MLP neurons of a small language model. Each row is named by its layer, matrix (up: input weights; down: output weights) and neuron, and shows model dimensions 234-329. Each number is 200 + 40 x the weight over its row's rms, rounded and kept within 0 to 999.
A block is one neuron, or neurons of one layer that tend to fire together. After each block is what it responds to, as a language model described it from the Wikipedia text at the highest values.

L8.up787,133,177,146,173,115,240,213,233,195,215,311,170,182,322,228,185,230,142,232,226,160,213,241,158,238,168,188,250,164,262,179,224,138,177,206,189,219,175,213,193,136,298,238,194,158,206,175,244,268,271,140,182,183,201,274,166,190,206,145,107,258,160,189,169,161,218,201,130,269,191,186,145,225,150,165,177,198,155,222,178,151,167,159,166,169,203,148,227,251,166,184,178,299,221,257,253
L8.down787,176,286,242,223,201,246,248,218,120,230,171,255,166,188,229,204,138,88,239,196,195,210,198,211,205,242,209,199,254,206,195,158,240,196,223,209,289,185,215,184,239,171,186,178,212,224,217,234,233,217,188,235,253,197,168,235,193,185,247,149,214,169,179,168,160,220,197,212,240,209,227,155,222,141,286,138,230,154,231,251,224,172,237,241,141,262,159,257,215,117,196,101,181,216,173,213
L8.up1684,178,266,151,210,165,177,191,137,191,230,288,196,224,213,200,121,221,177,223,197,190,127,229,184,184,147,285,211,151,226,281,192,115,128,172,159,190,168,154,230,191,212,201,172,173,188,174,196,233,236,217,162,138,193,191,168,237,199,180,216,195,140,161,180,199,183,255,153,142,209,169,230,188,150,213,201,207,211,275,152,134,154,200,176,227,216,236,171,249,188,168,172,255,186,167,232
L8.down1684,224,242,218,214,217,228,180,243,228,167,187,157,165,207,267,278,166,255,234,197,161,189,199,264,207,151,211,194,223,184,150,196,271,249,192,219,227,184,231,93,174,196,191,192,202,155,303,170,197,242,180,191,211,155,233,201,225,249,196,250,133,170,240,254,259,224,202,257,213,181,214,190,232,218,163,187,194,226,125,213,249,230,189,237,158,201,162,286,143,207,274,251,185,156,215,248
L8.up1904,147,143,205,192,148,75,201,216,152,254,249,171,182,217,159,231,236,161,234,182,121,236,163,184,161,204,200,150,231,140,220,192,162,168,230,205,205,199,192,176,226,250,224,211,200,171,160,195,202,171,176,207,200,170,133,266,171,105,210,233,226,200,147,206,149,207,257,212,174,167,177,232,243,188,216,258,139,194,214,190,164,231,194,213,273,214,268,163,245,194,206,202,109,184,245,227
L8.down1904,207,106,228,163,199,202,165,259,267,213,224,225,227,278,220,239,195,254,209,137,184,154,279,223,124,199,174,251,197,231,167,165,181,240,246,177,127,205,176,166,151,169,221,165,210,186,232,180,193,250,243,203,174,177,167,241,155,206,212,176,197,255,222,204,169,254,156,282,222,151,254,162,202,193,268,190,222,211,217,175,208,290,190,152,192,237,230,173,209,186,164,183,182,229,146,147
L8.up1920,152,233,154,238,169,208,144,155,151,224,172,154,239,277,159,164,200,209,208,236,196,177,195,157,219,173,216,232,149,194,306,201,135,173,189,204,251,140,245,207,148,208,230,166,146,212,204,206,232,111,161,176,292,174,213,207,204,204,200,207,216,212,224,210,142,167,234,185,206,177,174,248,154,276,188,172,185,223,214,188,188,172,206,248,248,135,337,160,195,181,231,171,189,212,157,283
L8.down1920,223,200,235,256,206,163,175,166,200,215,216,165,166,231,142,159,225,276,205,223,175,170,175,196,248,161,228,213,265,282,144,265,229,267,184,189,247,214,160,165,210,198,154,150,264,99,206,152,231,227,208,177,176,207,208,216,237,169,221,213,243,135,215,200,237,209,282,160,181,191,257,234,214,240,246,219,164,204,148,202,215,218,197,191,234,228,148,216,171,244,217,251,182,181,222,196
Responds to: Final word piece completing a noun, often plural, that is then followed by of, in, for, or a parenthesis, such as incid|ents, spe|akers, reas|ons, techni|ques.

L8.up225,164,205,181,104,144,202,229,228,202,159,199,211,223,233,140,199,213,202,179,243,223,243,257,269,136,212,212,196,206,234,205,230,238,158,260,290,290,127,220,222,166,258,130,251,232,199,229,196,161,223,290,202,207,186,206,143,240,179,261,231,181,265,173,217,286,94,179,182,131,128,154,221,266,280,202,178,154,158,198,176,219,134,244,147,171,134,142,250,232,212,180,248,224,158,264,216
L8.down225,219,207,218,227,223,189,193,172,206,237,233,246,207,280,182,196,229,203,268,220,249,190,211,160,182,256,264,141,201,179,203,161,188,212,174,135,247,198,162,216,228,151,157,284,249,154,132,202,153,300,286,195,252,231,229,219,227,140,141,260,223,219,194,177,94,175,194,284,247,198,182,180,170,213,172,154,185,228,212,257,174,162,166,191,168,143,199,143,219,228,163,130,228,264,200,217
L8.up395,203,183,169,197,199,219,224,221,265,115,266,189,242,213,139,234,242,168,186,154,273,166,170,267,185,154,170,191,175,162,204,216,211,253,219,193,250,157,221,225,196,131,146,225,142,188,199,226,192,265,245,191,203,135,203,184,175,248,219,187,235,143,140,146,278,130,184,193,178,142,142,186,203,237,300,244,210,207,229,201,200,206,174,236,196,215,253,196,233,234,178,189,237,171,232,167
L8.down395,155,291,196,117,216,239,259,286,167,218,228,173,137,135,212,186,81,219,202,215,171,243,192,222,170,207,157,214,300,136,232,269,201,183,155,176,274,233,247,149,218,187,219,159,148,139,267,235,199,157,170,178,245,173,177,228,235,175,162,195,156,261,200,191,304,201,189,179,207,156,183,236,246,218,221,135,179,262,230,198,210,181,188,130,177,176,260,211,251,154,168,231,264,226,169,219
L8.up521,165,238,146,187,189,136,266,201,137,240,204,216,162,251,193,243,180,173,134,183,234,188,184,244,168,189,248,268,132,226,213,135,172,166,159,192,213,132,263,285,202,186,212,164,255,224,181,181,96,160,202,256,189,182,233,170,143,179,161,225,231,166,155,196,269,163,179,255,217,218,180,189,142,208,244,196,132,155,203,215,167,195,125,269,232,182,295,181,268,262,123,209,192,206,246,246
L8.down521,177,195,207,250,141,227,207,210,204,228,197,195,238,177,168,191,176,226,268,227,154,191,238,253,185,138,154,226,188,161,142,222,172,251,222,241,196,189,257,87,111,217,162,178,146,190,212,202,278,196,211,179,193,186,270,203,229,215,212,254,199,194,225,152,122,183,209,212,224,269,216,176,236,169,143,196,191,173,187,268,215,244,246,195,172,135,210,146,174,186,212,167,194,217,108,180
L8.up1353,168,227,171,186,236,226,201,183,122,249,229,248,204,188,156,218,228,220,162,209,264,160,152,196,246,207,240,219,221,301,230,171,150,157,218,220,269,188,225,245,226,185,221,191,186,220,133,233,184,141,285,202,219,176,212,133,253,217,167,233,193,189,157,136,208,222,230,204,199,165,168,199,172,177,263,218,206,179,214,165,198,165,174,233,158,176,224,209,250,164,236,236,175,231,178,205
L8.down1353,191,162,232,221,231,206,187,230,213,230,160,126,131,171,256,163,166,236,180,169,230,249,255,248,219,166,186,245,230,229,182,235,181,136,179,271,196,194,267,191,243,203,216,159,204,218,164,147,167,124,150,174,184,176,153,215,233,178,174,230,147,200,230,228,238,198,262,201,256,246,212,162,278,221,211,149,164,216,174,285,176,188,263,210,197,202,152,140,196,207,177,185,216,289,172,241
Responds to: Separators such as "; " and "| " right after a number in sports statistics tables, e.g. 27; 4 or 0 | 21; also "career" in career headings.

L6.up281,227,213,200,149,222,273,202,249,199,234,246,159,218,209,177,247,226,179,108,211,178,153,189,234,237,146,159,234,210,267,255,237,222,177,230,249,161,230,232,218,218,237,189,120,161,249,212,175,253,186,220,195,142,129,220,187,213,295,190,148,222,248,235,199,281,150,199,156,217,198,181,206,192,175,171,138,192,207,194,133,180,151,96,132,229,157,252,170,208,117,202,216,288,173,112,233
L6.down281,202,260,241,161,229,251,160,155,188,230,136,231,200,229,190,203,179,188,246,207,229,290,200,192,202,148,210,231,147,238,174,230,263,222,171,196,146,283,181,176,256,173,204,265,180,104,179,180,189,215,224,215,210,217,163,189,155,225,219,281,176,138,146,174,280,259,187,205,187,233,184,238,197,231,154,131,180,234,196,208,221,155,177,200,178,167,176,219,236,178,171,212,160,199,201,175
L6.up443,212,162,209,215,149,281,209,208,161,235,198,171,230,258,204,166,205,164,243,227,230,229,235,242,187,114,184,245,119,190,231,240,137,230,169,183,180,225,225,241,179,148,154,95,223,157,320,179,204,156,177,218,234,190,210,192,227,244,125,170,247,188,229,157,239,181,247,189,220,241,180,198,209,202,81,233,193,206,268,280,236,134,143,177,179,156,146,224,198,234,217,232,183,188,253,165
L6.down443,268,200,146,98,149,146,246,154,242,297,207,195,221,146,135,214,206,203,158,206,209,181,132,200,238,144,279,209,237,148,176,202,181,189,182,128,223,218,213,214,228,241,185,210,200,186,269,238,190,193,206,290,212,180,207,182,161,280,228,209,208,167,236,221,180,256,226,191,204,236,221,210,218,199,189,194,219,271,192,181,276,220,200,214,245,187,184,199,220,231,228,173,214,159,159,243
L6.up449,188,256,208,295,196,233,185,163,215,241,220,183,119,247,178,274,209,205,225,212,222,143,190,196,210,193,214,168,182,191,183,246,125,235,158,259,235,201,206,176,217,180,124,149,191,223,211,224,213,181,195,180,169,220,198,222,266,287,142,194,212,209,262,203,202,152,207,186,189,163,147,245,182,236,168,190,181,209,252,171,209,173,157,164,173,236,203,185,267,277,150,253,227,174,253,152
L6.down449,247,179,179,208,158,276,129,186,188,232,168,263,145,195,202,209,162,112,203,162,208,177,183,127,200,205,172,183,189,126,159,152,217,240,118,231,187,261,195,217,198,197,233,253,185,184,191,160,206,181,163,217,170,269,262,204,217,200,208,208,180,198,173,199,143,151,159,165,201,250,198,230,199,241,190,218,255,201,224,161,209,282,170,199,264,148,156,249,168,274,184,156,253,168,193,219
L6.up673,236,194,128,214,170,236,237,214,141,267,166,124,225,264,203,196,202,196,209,200,212,208,190,254,214,148,119,268,180,200,279,172,129,233,202,192,226,199,229,235,193,204,167,209,171,195,255,212,172,118,185,205,172,210,216,190,209,243,145,291,192,163,209,174,280,245,214,237,181,193,130,228,194,168,194,208,209,139,178,217,219,187,173,171,216,203,236,208,246,210,147,205,214,157,139,236
L6.down673,145,187,207,136,182,224,220,189,269,262,284,213,183,159,188,215,214,226,174,215,155,176,200,155,152,148,296,149,222,188,211,144,135,183,221,238,232,130,172,238,257,256,159,250,264,176,143,245,188,150,214,168,157,209,155,199,137,221,163,255,109,232,198,313,236,225,180,254,161,191,224,192,190,248,190,201,220,139,193,161,206,170,179,207,207,179,222,260,198,216,209,161,248,250,145,212
Responds to: Column separators (pipes, semicolons) near the end of rows in Wikipedia stats tables, plus the opening parenthesis in disambiguated name titles like John Catlin (politician).

L9.up1059,240,172,224,247,176,238,234,235,206,270,215,157,220,147,185,214,172,171,217,177,193,189,156,189,259,261,196,219,152,163,209,223,271,137,158,234,281,231,241,159,229,220,190,221,144,224,168,186,261,323,210,217,168,152,242,161,163,242,195,231,244,178,214,198,251,197,184,228,274,236,149,238,190,216,195,127,150,123,244,161,195,177,164,171,167,162,242,240,213,191,141,180,213,181,253,180
L9.down1059,161,215,284,227,299,179,189,217,225,184,178,157,198,129,250,175,125,222,214,222,221,262,131,268,175,202,164,129,185,126,246,102,209,168,260,177,242,165,223,218,251,202,229,225,177,179,280,246,166,191,237,194,258,191,174,180,234,200,284,194,196,222,203,259,211,184,199,283,220,204,187,204,228,219,147,221,214,186,188,218,144,285,183,180,210,211,220,233,271,265,254,190,204,136,181,247
Responds to: Conjunctions such as and, &, with, or linking a name or noun to a second one, often in titles or subject pairs: Mario and Donkey Kong, Herzog and Lachenal, Rome & Juliet.

L6.up787,233,200,177,215,181,223,187,148,232,246,233,107,152,212,143,235,235,231,135,166,183,195,154,134,241,164,222,210,235,179,232,157,233,179,259,226,202,260,235,197,156,162,164,133,255,207,140,248,206,210,243,250,222,170,172,169,166,223,158,197,238,187,176,236,207,176,265,150,120,204,207,295,206,125,228,197,187,128,192,137,201,147,220,190,271,225,234,229,156,188,54,194,225,195,193,257
L6.down787,178,163,241,159,98,154,159,134,279,186,281,257,283,170,209,132,226,161,252,203,190,187,183,220,168,242,179,180,226,193,183,224,146,277,237,187,146,221,273,211,206,182,145,193,232,172,205,216,229,166,212,190,197,192,263,219,221,177,205,195,230,164,251,194,222,214,143,177,196,246,238,191,215,144,186,233,190,229,209,169,211,235,215,235,228,105,230,140,195,236,307,120,149,202,228,185
L6.up906,185,214,207,232,193,175,202,126,163,243,203,191,215,222,142,197,212,64,218,221,167,180,227,202,165,223,210,295,268,171,189,266,146,160,223,173,208,179,154,196,139,212,150,188,257,218,210,201,231,219,195,219,250,156,164,174,165,165,143,280,337,189,173,204,203,150,212,152,209,170,214,174,250,204,164,185,180,123,206,243,155,188,273,148,192,241,281,182,179,300,216,155,274,252,205,194
L6.down906,168,276,218,252,245,225,217,272,185,206,215,222,133,240,270,118,208,233,133,179,165,180,209,254,160,219,248,214,193,223,217,152,168,277,172,240,155,225,217,178,232,158,153,177,190,230,257,178,224,171,229,160,266,240,244,218,279,129,140,172,223,128,227,295,269,218,256,227,188,211,161,220,188,239,180,152,166,236,284,225,174,174,199,248,231,220,193,183,189,169,179,190,193,230,205,161
L6.up1741,91,191,232,165,149,176,179,216,216,232,272,202,253,228,75,190,293,183,187,206,182,142,212,176,208,159,249,172,181,216,172,205,132,167,196,175,236,212,214,265,183,194,146,244,118,216,196,209,197,177,166,178,220,214,211,123,216,188,193,201,234,226,152,208,197,184,267,205,192,262,169,226,222,210,179,245,208,146,212,197,169,197,179,220,221,199,284,176,241,226,178,104,288,189,166,197
L6.down1741,233,226,213,162,166,230,189,167,167,163,211,150,162,176,231,182,127,211,218,274,194,180,182,240,154,234,203,196,299,162,225,294,188,192,148,226,181,138,148,151,199,233,209,128,276,205,177,193,184,194,255,189,191,205,196,233,141,212,192,142,165,235,194,147,163,172,208,179,155,195,226,289,197,183,277,197,171,191,166,239,170,189,214,135,157,210,175,166,128,181,218,197,173,186,285,239
L6.up1917,200,147,189,238,172,247,218,228,203,193,283,144,153,227,147,212,193,116,165,234,248,150,235,157,180,182,164,160,240,181,191,156,129,214,213,212,208,161,163,168,217,247,140,196,210,215,135,195,232,270,199,207,178,194,165,195,220,249,167,209,270,188,156,146,148,205,238,156,163,228,190,205,202,161,191,117,197,174,230,223,164,212,254,211,143,154,162,201,270,215,201,231,173,224,199,208
L6.down1917,220,214,163,178,209,251,172,240,198,183,203,216,127,202,236,194,207,137,143,212,200,127,147,157,237,180,251,174,182,210,124,199,160,210,266,232,206,192,276,195,230,290,202,170,161,257,244,218,252,177,275,244,219,201,196,173,171,176,176,148,144,220,194,274,252,156,246,296,170,115,235,219,242,214,180,199,177,206,238,135,242,138,175,218,200,299,146,261,175,172,246,194,243,180,210,201
Responds to: Final word pieces that close a noun phrase just before punctuation, e.g. nominations, competitions, players, and "first … in history/since" phrases.

L8.up89,222,171,231,219,210,96,203,216,205,198,192,247,180,151,222,228,154,196,174,209,156,130,192,232,168,226,169,145,255,235,168,199,211,180,201,255,305,197,177,182,261,253,177,244,163,280,221,197,242,179,155,191,200,168,181,141,192,259,265,157,193,168,217,202,171,226,185,202,133,153,225,242,201,208,221,167,200,144,192,189,158,200,146,200,174,203,231,174,213,166,192,222,198,175,229,238
L8.down89,197,169,241,158,215,251,182,185,245,187,178,183,202,188,213,259,231,209,234,146,172,216,235,234,209,191,185,196,180,190,174,147,237,200,264,191,138,235,95,155,252,147,241,240,197,242,155,211,150,247,268,225,213,149,215,214,166,136,206,221,188,196,197,268,158,233,177,213,268,141,180,246,171,274,132,224,246,138,192,225,132,182,200,204,151,269,142,182,208,212,229,176,199,173,215,238
L8.up882,184,155,213,163,189,107,230,246,222,202,142,148,185,224,181,207,167,166,170,199,196,193,143,237,215,179,109,180,214,217,182,214,259,170,154,305,230,226,173,150,200,207,187,168,183,291,223,184,236,213,180,189,210,235,200,172,226,234,180,181,207,162,216,169,210,197,199,177,219,202,153,228,215,204,263,258,255,134,183,198,211,215,149,195,220,213,153,241,195,259,105,295,193,219,169,210
L8.down882,211,192,247,175,174,216,284,186,224,167,241,187,233,124,206,204,131,243,226,214,184,260,203,227,182,169,159,193,157,186,205,181,254,196,156,206,192,156,204,126,294,211,232,238,182,204,269,208,173,182,230,258,186,175,186,206,157,233,176,166,131,211,221,108,173,312,227,271,227,145,213,144,256,236,177,141,219,201,124,205,234,217,255,247,162,157,279,172,166,169,272,196,203,206,215,225
L8.up1480,247,127,237,202,208,224,232,260,220,208,205,156,204,216,197,227,191,177,189,182,184,148,215,257,172,223,223,256,217,208,224,181,224,213,159,176,232,244,202,86,139,244,172,94,198,162,121,185,199,312,164,221,206,204,170,153,196,215,232,192,235,254,136,157,217,210,167,254,230,264,184,271,138,172,229,199,199,173,183,229,156,187,271,225,195,182,253,255,233,139,106,162,183,209,189,205
L8.down1480,232,191,234,187,181,232,179,194,198,274,229,254,131,166,141,143,124,182,239,208,209,189,170,195,236,174,226,217,249,183,211,257,178,198,167,184,227,198,176,201,207,256,158,143,206,162,179,229,235,235,206,199,270,233,214,176,193,206,224,236,178,194,153,222,218,207,182,207,188,203,235,220,189,172,200,132,165,167,211,220,163,96,190,183,152,242,176,232,248,163,201,145,279,198,252,141
L8.up1758,252,190,180,226,241,226,143,264,155,218,229,225,161,172,240,175,258,235,236,177,183,250,170,178,228,173,171,215,160,212,165,232,266,170,171,208,288,243,213,156,222,220,185,226,160,176,176,176,227,226,209,220,157,222,230,205,290,263,191,180,234,185,184,134,226,190,157,230,223,246,196,176,199,187,274,207,218,169,128,180,186,210,203,232,186,169,184,219,202,202,107,202,121,185,202,242
L8.down1758,131,262,249,212,172,151,188,238,189,196,103,244,243,144,170,188,175,163,167,196,203,237,193,333,194,121,218,151,220,191,156,223,190,226,163,211,299,166,212,185,210,182,260,177,179,236,254,162,113,171,169,180,213,172,207,191,184,224,240,166,249,207,186,225,229,228,245,218,197,197,182,193,190,234,198,201,175,179,146,224,185,232,155,224,121,249,237,215,250,226,220,192,222,198,235,183
Responds to: Conjunctions, mostly "and" (also "&", "or", "as well as"), right after a person, country or place name, as in Herzog and Louis Lachenal, Somalia and the UAE.

L9.up1147,187,293,196,127,194,194,223,232,207,209,301,231,212,182,206,198,269,159,225,171,207,199,166,150,190,216,173,236,200,167,151,288,157,131,191,251,210,216,214,254,211,256,194,209,220,221,243,208,239,196,199,243,200,254,186,224,223,198,164,258,205,175,149,197,223,194,190,163,189,256,169,167,186,170,121,283,186,200,194,201,169,258,280,187,214,230,240,206,216,244,90,132,211,233,187,246
L9.down1147,198,206,193,214,188,265,218,277,263,199,220,209,152,224,233,162,255,264,228,217,213,263,177,215,332,150,234,286,221,211,174,230,173,143,244,189,213,207,189,235,214,162,219,241,123,234,179,166,227,184,205,148,206,223,258,195,195,160,165,265,168,172,206,137,154,209,168,194,186,191,164,220,168,242,122,167,151,241,246,187,200,234,183,210,167,238,165,222,229,198,269,216,292,215,187,147
Responds to: Last token of a noun or name that closes a clause, just before a period or comma, e.g. semi-finals, Olympics, operations.

L6.up895,224,237,192,100,208,174,182,259,195,155,178,248,251,236,174,231,216,140,110,171,198,179,147,274,142,151,148,191,155,151,156,211,217,230,205,205,205,186,213,258,195,233,213,182,242,213,235,195,208,240,191,188,202,156,255,171,190,222,245,117,175,216,272,210,227,230,164,144,209,233,204,159,194,155,94,168,236,208,252,200,190,208,227,281,207,163,214,222,221,163,127,192,300,119,201,179
L6.down895,136,212,212,231,225,189,200,194,233,190,176,258,207,122,128,184,165,213,246,194,212,144,233,195,105,215,221,214,229,281,152,249,189,143,224,227,194,169,232,194,179,192,211,144,142,154,200,211,197,241,157,165,214,197,128,186,154,181,217,132,211,208,242,173,185,155,206,187,223,258,266,263,211,215,219,198,216,202,202,254,205,167,187,190,191,233,227,193,190,161,214,188,186,206,139,180
L6.up956,232,235,208,196,273,177,198,281,206,171,229,272,193,195,172,277,144,167,220,186,281,219,155,156,156,176,163,140,144,280,188,177,194,196,257,139,232,162,246,186,192,109,146,166,184,195,234,175,185,239,200,211,210,139,180,183,152,192,165,223,215,249,243,194,252,219,284,198,235,156,181,211,149,194,154,258,159,236,241,203,166,172,171,166,243,152,189,265,173,225,194,182,215,104,111,172
L6.down956,237,220,76,151,294,210,219,307,192,159,236,174,183,136,154,197,218,158,217,151,223,233,170,182,157,240,183,143,204,218,204,172,271,157,241,238,259,139,154,230,243,228,193,187,199,221,196,183,227,171,223,240,176,243,168,199,219,203,155,294,189,211,193,140,218,260,155,227,143,227,218,312,150,248,183,236,153,156,240,160,227,202,205,202,274,183,200,232,244,214,159,141,204,232,249,176
L6.up1060,232,169,270,167,268,178,190,280,215,230,196,192,187,250,188,202,240,186,146,171,148,160,213,235,201,228,162,194,217,186,235,175,229,207,209,265,285,198,237,142,223,263,207,173,172,249,177,201,211,222,169,177,219,223,215,182,211,176,176,157,202,212,171,151,282,212,186,197,153,193,191,300,194,242,206,195,217,170,203,230,223,210,141,203,163,159,277,251,187,247,118,181,201,124,229,202
L6.down1060,133,256,274,255,223,155,249,136,226,89,238,164,233,146,177,218,199,176,170,107,204,222,121,188,210,169,192,169,194,218,166,229,227,150,216,130,167,217,121,168,251,145,280,163,182,204,247,178,185,167,200,218,202,180,137,178,223,180,189,264,219,217,134,130,133,232,207,149,271,225,204,166,152,240,216,165,203,205,197,150,197,184,277,171,215,149,147,163,204,161,188,152,215,256,267,149
L6.up1356,206,158,199,157,187,128,218,200,193,254,176,211,262,267,157,208,86,222,175,218,218,125,150,213,189,108,146,182,201,137,207,175,206,193,226,171,219,297,247,141,211,158,103,166,174,182,230,194,224,142,187,176,193,166,216,200,238,218,73,142,141,250,296,187,242,174,239,177,204,178,202,153,175,263,191,205,146,209,238,127,169,155,201,174,163,129,229,262,251,193,250,188,206,233,252,221
L6.down1356,219,149,261,213,220,182,200,259,127,140,242,287,221,198,165,188,259,176,134,142,197,162,143,200,173,194,238,146,192,200,226,169,195,191,209,238,231,189,199,259,217,225,169,176,143,272,199,241,149,185,151,197,203,105,90,164,129,190,188,228,220,268,124,198,238,217,202,197,207,202,214,213,171,204,172,201,195,219,233,195,158,166,143,177,178,171,160,217,188,199,188,195,161,205,209,138
Responds to: Function words linking to an upcoming name, mostly in tables, track lists and credits, such as featuring, at (opponent) and "and" between names.